config = dict(
    activation='gelu',
    norm_place='pre',
    rope_fraction=1.0,
    weight_decay=0.13,
    lr_head=0.00458,
    steps=10312,
)
MLP neurons of a small language model. Each row is named by its layer, matrix (up: input weights; down: output weights) and neuron, and shows model dimensions 256-351. Each number is 500 + 40 x the weight over its row's rms, rounded and kept within 0 to 999. Numbers have three digits each.
Before each neuron's rows, "fires on" lists the tokens most often at its 100 highest values on Wikipedia text that the model never trained on. A number after a token or word is its count.

fires on: " h" 51, "h" 33, "-h" 5
L5.up383:538449485521508513567542456490492459465471439444456521517455504492535472549530492482443479561484472494513472519439504522531432528544503589535496475424571558514495442429445473493527480503528515504549402529572514478458601497581565424504526503480472484448386482529509463477418439428484495475
L5.down383:488491490482568512482488486452447537520554484522446433497515460446463496479476498478536466506513498487516458549441580439486532481526512594512506489481442443468506473508549563522544411463462507493540485434497551504490503529460495438521490545499518509519490540530483543485579530542473511536

fires on: " up" 25, " out" 12, " Pro" 9, "im" 6
L3.up556:494464586482474543487490559520493452440502439498536458447468486496553535513453464500520510516478463464485505528512489479467470439496489452525533514536472515445563503547388545448572514509520506470498493459458483482507466472512501494488507468469512405496485530467465540565475541531526525484
L3.down556:408431438609516489524524565536543487534530500537567441534504530444496530558477500499531505529543449532467481491492598533406507504491475499476498475468571511492465479430503511481510554465518508528424430533508451559460459473520504501503526506497571468608487526481513412533503535462524520556

fires on: " H" 100
L5.up1284:512548485507450424487509473481448480499460497538538510480455502521502471485492494412577529455418456480546495471512463482475450490390466591488434507441490467545490493481513530529567475499542490456483460543470502533563519477559511576501458500482482467464498418478499475540515574482496443431
L5.down1284:491520513487526497455533443422449468436454536440522531584459589457540460476517502508543480448615529508495417405505502461500536516502494652447516480422519551455521446554534472503564454551528529493503458487486433431476481523564471552503493452459518495546530579481501542490443513468506462506

fires on: " |" 29, "-" 9, " were" 6, "and" 5, "|" 4
L3.up1243:526588544497481500479485491642452502495535479486460487423540528500534511501427511450541567490498511443570475498478486465442544536485440505484471475575577475578587538543507506480534548524528527449487554472464520533504448536565483477514540563501484547516516465390483443485531610530540508527
L3.down1243:484540449498471502551511531524494488504570484560533550519445502564535439442565495560497461494487511577569502459526557553562476499587560520538468461496513516573485530498529512476506482548488559461502452452534517588529504499496531474556553546461482601564548487473469459460505543488481430502

fires on: "ig" 31, " E" 23, "e" 14, " '" 6, " there" 5
L3.up890:456464511510521507513537521484526451537540535563488489476478460448472364455528522538527521509456485543479473487497529502513429528522571509468480448456464510471486473456497510524476538540505470472479481530466436470541503504491521483485522514451458509544495538473540489531516465542495518414
L3.down890:505510433511463494481535533533424489517442484498508492540502524468461416491529530489422496551492489501454460494513536569530548469510548459552464459536525442470463581521491501494528568530551433486517537481505459501538497504523579460473494506525480525454535495458520485465519502573463543549

fires on: "b" 17, "abor" 10, "ap" 8, "it" 7, "ar" 6, "anc" 4
L3.up644:551549557507469551508482510483497493515503436485467458565518483544521524527472490474542517551443532493500493466450514510435508507464577462535506491518431467471508511498552425559535459516439514518474517488443452474424487584446436541431495480430561498539491479472497484522528499531529467477
L3.down644:456517557460422469525472475526455580433467489566460544488556516520489549504504506572485551534448556538531467521459469501528532524453511558507452515455443515479551465533515497469537542507471484508533505408459505458497583482466435534490522469439392446513489574531516507573544456484568523511

fires on: " to" 36, "-" 23, " as" 10, "," 9, "ars" 4
L3.up711:489571485488570596440495518515557574549510524519515529481454527479494466398527461513524532560536481498584474503535532486512442471468480520459495520438475527503453460521447508482498438519541528543462487460462465502520428532443533540546478484534434495518468517419471505517485613458405439554
L3.down711:530465496488575446478577500536491515464510511452380502507433495488525514423485458470570501407475510517500454485488550509503536507571516506542474460530558455481506597542508580486483480490460477429525450484569484485602493571494462466541495520507556507504526419500438578420576504524506502407

fires on: "," 51, "f" 4
L3.up251:479534536522464553429471563479522438494594540532522545513446457478508538534569599514482578510526511558553551530516464548441475457467475472446641542464466486491518510473526545522531572557453500464478523454485496463495500473438540550442455497539469505466593489469470531507479550470434478529
L3.down251:507478418579547456536481474519440470474481490510443504517443529484490441529436462522563489440446405537494518514484456506500480542433475452540542488508514507489466438529481484525453493557459476566464530586524501510432499528480436518535553528571469517521482506471453505427468513537557452416

fires on: "ing" 12, "j" 10, "ming" 9, "m" 7, "ment" 6, "-" 6
L3.up221:499450457497511418510557451516550519454496558469546542608491529458463458571514529477523555485497512530563562531477557511458528455494501534554526602541547414507476462491508522558477579455501470500498513531497460528437510511518515561485517493525458546457517467486510485513570479505506432487
L3.down221:529501489496442454517462493505405402595468458480479474508511467439496461476479472426445557480511498443463496493464534519474515464505542524463464559517547492480455504468526484497536439416505507420581494611427530518492558478449493482484472549511536445432422504518521544531519475517473507535

fires on: " V" 44, "ov" 12, " served" 8, "av" 7, " played" 6
L5.up157:475480537480463492418469445544489509422525511535451523464547524494556446528429490428565527467495460541518469518508461494532486518465432494444495514549536461555490492503561558473476493525519449437511511462560481481469483469526519514510571465515530567493523486597459536460476524549428500408
L5.down157:556465482474571546505491434456538562455482460520549523474511571520468508487560550501530504502596445493519440546480529506499507505600546455546455512483433393492477442466452514546425555553588581505477516492596505500550477452428515508478503491510464455571510553557567468501508497466435474509

fires on: "," 100
L5.up1009:496498430515482530431548497461564492551547443557552520523455505518485450484496480450517553539502481538508499506574501534515505484478493451460607510448531511466441551520455478470490518516511513486493561515552487490435458579444458437470524483513465497458500531503560426532476480489452524537
L5.down1009:506437487512461443394520511458504435420576515510466531419445503502538444525412542418503507566551388530519533458565519511442499444528544486504524453473537428547456466506495516498521515482495471464532558520579474447483453474484476517499516556488459538554510425491472522474474473476553528503

fires on: " (" 17, " B" 15, " |" 11, "===" 11, "B" 10, "|" 5
L5.up1221:502473515476436440447506377478459483521534486481570438518596562501497443540516509490460466485511499478499463474551502548440511482468487420500446516574511544525479431448570446474498475418496456533469496458513464481508522504451510474464433515492513458444525506504532429536533544528504544519
L5.down1221:486526504445516462530513546497541470522522551502482488482524507498596545494511417525487484550543547546493412445548495542479515479497537518545473491575448468529504497565594510514442506474519494483477527448512426552510495470591511524531531548401471522499588453514518501529494533449554449500

fires on: "as" 19, "a" 14, "es" 7, "g" 6, "s" 5
L3.up925:482523494484453502441500487473505476427564507494531516471448516515516493486546492544524468441500437505487444481567548540435521552459474531509471511575447561526487489425517429470489520493511497542564533453572470512528539489493490513503559425551448558488504505490482475493520510472443436460
L3.down925:457501440501537463503485480530517480480455496467544512494504517518514517474528411458575547495457531537512533483438552508414464464429478458526550471537496499529496435467541539412518537430521511542450501468492501503441485464497516542542493479480542367557543545543465531524510445441509451495

fires on: " E" 23, "E" 14, "e" 10, " se" 9, " Die" 5, " e" 5
L3.up643:493415505530500544517514491454523509496523581539544445568550449502490520517454482465473568486439551491516420500513441487489532526512547513521523443529531479507424429513524507463434461446498476525497513523548466524508516518514462488496470524524443527494468474528485443556441473521426573513
L3.down643:515460461477446523423516549487518528493491443553510559554466558475502509492510544488491541504452529540565537495445530503521437378498499497503483538496540483431513589442515424511504521555484528505524449566469510471522496522504563455461541552507555410500499517458518463507549496492496493532

fires on: "'s" 42, " h" 9, " b" 8, " acqu" 6
L5.up309:522463511447533493481539540467462519534476486490435487464580491532563536500498482551511507431525521494483539458474480646435521512537492526548448511446461501539407429530503512462425461541531515554492524468542514504522504474596527439562520457485521445412519458472494420553500464506431492468
L5.down309:510413441451511488493546483505401499518503545448480461542525494497568470516525547445453489484440504512530476471475548545432540482533510538441457520492456574426497446509512460477522552465482515489534433511499497496524578466555442475532496505513450522511535562544438521503503425517530526507

fires on: " of" 28, " |" 22, " and" 10, ":" 6
L3.up626:497509547558489581539590575490597514446573466577533526503487542473566500470489471557500473505492451482514519461531424473436499469531501439423502551520519507491535448576543503466536463477484524448570522436568494437475472518516584458490547517572469454480445495490521487509542510501458494520
L3.down626:582502511483511452507465535419518537472424530437538442490481445551510457477482440472499426429501559505554469467514488486576463530504433523494491486550476552581571506469447543513459438452463519476446430471481535498486535534544481530480500511506475524455468464540427546475470544421524510458

fires on: " to" 21, " Em" 8, "ming" 7, "m" 6, " pre" 5, "ers" 5
L5.up234:530489481527455519510552466472478517481480535478501449532432435529505531502535480508516479512436487535519478549499526471475475507503592461554531534455536488566448430543529457544527581533514476475375459437495547549486549500496511538521372477576504488359536482532524477408546497488536513534
L5.down234:454501515496435481541567440470484489524451399559509559431498476500512463439517570535447580494445518491497442503494573444573467541497490512536587484518520564446489458491446516455492436480510490438474523481501470470533450514508555470461519528451462486473435516563466490506516497506576547515

fires on: " C" 20, " M" 12, " H" 9, " American" 8, " Cl" 6, " R" 4
L5.up1116:562471499491519493558574487504477502480578544494490567464511426528590471432456522514499505454472491467506489466464527537428546424454494483446552533513544510466421455543510507556520527513544552553478480470475444475470534549562517547535433580539496436501540506483498482456528475487503519493
L5.down1116:519533435514515487486460445431498483477423493462497493543466540506510552464460511526566493427465437455524518518560552430527543538500518447544483517489502476497549456463512513447562506485453532439478508411488528468551501560542545551541430460458478512549455480479500489537506510460570490460

fires on: " H" 57, " he" 12, " He" 5, " h" 5
L5.up794:552555455501540401513558531479473494395460451461483522514564542496419473442540485474544536421504511469507567487492512501456489575502571553506513531472488586542466478500512535518467498518548496502455487493536457472400559478472452499509467537489420458409454512467480529495448491504485529490
L5.down794:505472499505498546460559539449495534485437536511498565533411586472514415477519535431522572504442489518498484509519555521517535487496524521548476439503570513500443482567513539555461488581523596524471507442465581470514549556496468522475537510436470536502525518494527508578515551527554472534

fires on: " and" 44, "," 6, "ub" 6, ":" 5
L3.up1442:513483577532482451519450513512503473470490517478519603556501563499531522454454548518512515483561425402499508537550487490514471421506504516555467462545516522532552472477493504542499457501508486501502567504513529504448466557475531491528474483525515488536396516497529527545537565525444498468
L3.down1442:537526525495432502581519477491453546506469453471501553529479466535469510522456516448498515467460539540511543467421463497532456478564506498430519540452503525487506571558535486431489558538543474456416537437495521434508458483481507551485458543507454479528473430534513471504511501429505447506

fires on: " all" 33, " United" 14, " All" 7, "ll" 5
L5.up121:475451495492540459526488497503475449473567473567411515539556525528563480510510482474492541529453436544496428458531554539510507496420484517552480526490510563558492509502465430523379480427554495505481499382510465487498423510515489431538452512510481484448472515553565526508524493493482503511
L5.down121:450404461460434481500454497504535511502529466540464489541565481502499493518550519536466516579517524530481517446487582518430513504484497508531519503474495459563480522456483526501552581507472461430515530468447476468539491503538501527534498478513524540496474472499525470526511511481525470515

fires on: "." 14, "ic" 10, "g" 8, "b" 7, "field" 6, "h" 5
L3.up90:548473516488486492453475469459552457476479494467560520475492440460423427544501462520490518513402507525491477514527525499494459531511485511491502554474530435524506510505572490461509486476506489526462468444516539520419418533527544499495498498478537552460473532444459512562473483464520528448
L3.down90:441481525540550556538491506387446515511486515497473471513562528443470473492554528497514515539524553507502378572498569489523538518478502484524550514508454456460466487502542435486582521487492522503529561492507466445480478481534500497506464598500519530491481453480485512498524517565546571516

fires on: "," 53, " and" 23, " to" 9, " not" 5
L3.up613:562580555469522455503560473519529501515519448500528511519543464495495534537438566508477530453506514487455542535527506501512445405443530540449463407453473550505472508465440417505432564504505503443573503539467484547452508485545503516524492521598467508484541571506484477507533422488417464483
L3.down613:445491502562430497528479485495496489503558567561469532468474482505486488425460479507549455577528484474532509510496508516447593522518489489511507598510488439485599586524525530473476438540522514564405528464483464440497484533483509490502501485507487521487465475448527562530482537416509475542

fires on: "ig" 17, "b" 8, "j" 7, "rat" 7, "ill" 7, "it" 7
L3.up778:498485499494576509494542412506499518574504483519476469551505494505458436479459452543531577487572582483484519460472520434538483523448522539456514460511459513506507522500499515537448465508427571498457472493557426457501444540455521552490506507487523487449494443433460457616508437464490528527
L3.down778:493512477481560520513439389530416510469529544500463581423515528441513519475533535511516527528519465483548467522450566473479414501600506485564484566526480466489497493550478426472518562548518535508518619474533541502486554491463442458487528450502499470494577529486492622524515398456492551494

fires on: " al" 24, " Bl" 13, " J" 9, " bl" 9, " Al" 8, " fl" 7
L5.up440:513473422508522568507457463488447497513508513531511472442503485506499465550483485612510512466539537522528540459480498560499456501483485501464570497518381525557465499539505400493479483449518564499507479479511586522538453587481511465507480549500521546449515446600455482412545397450492525466
L5.down440:503486436493462535455471496473466589489403539495443554519558466567500482557512450595487462490525558466509545454456456473472467524436473488404462518507505461509517524493500560522499438442517505526509555500545547507465509515486512585458461519451460491519508546576479519492480448464512511475

fires on: " All" 17, " land" 9, "ill" 8, "rain" 7, "all" 6, " own" 6
L3.up1209:579482523477465486502496482478507575422568515527522432486543498502560577465497517576461479440528536495523474466490515485422456655446471463472499507471416583503527532507500546410509518522499516549509433499457494437508513538488455531478507478492461434514514447499427505444566526453506519500
L3.down1209:554452518569557466529546530545501557543534481488453433440489527519528479564445527500489442562508567494526525518454484521556517524454532471493475512469505501505453515501535477496504515475505475555423476485479479437471561497466489458546551474549457543580529549491531532501458445450456464497

fires on: " high" 27, " low" 9, "ower" 7, "ide" 7, "per" 6
L3.up189:510496515517476482444471545521459528515510555502488411503462506551566520490542481460443492504453477499567447434438496568498514531453547482490538517494537524548555431461517517475479527397548599443501534469488482530519480477465365462479493519530452440451464504493580482478529521484498521492
L3.down189:555517517482487526470543535477442508524555549436485387487445457438474502538481557505415537519465486461580426514456550568489481515506529418467472524518523543575505424506496500539475447403563511504471480521430477465472543487504483506493469422500478554478534488476475479537568461451515550477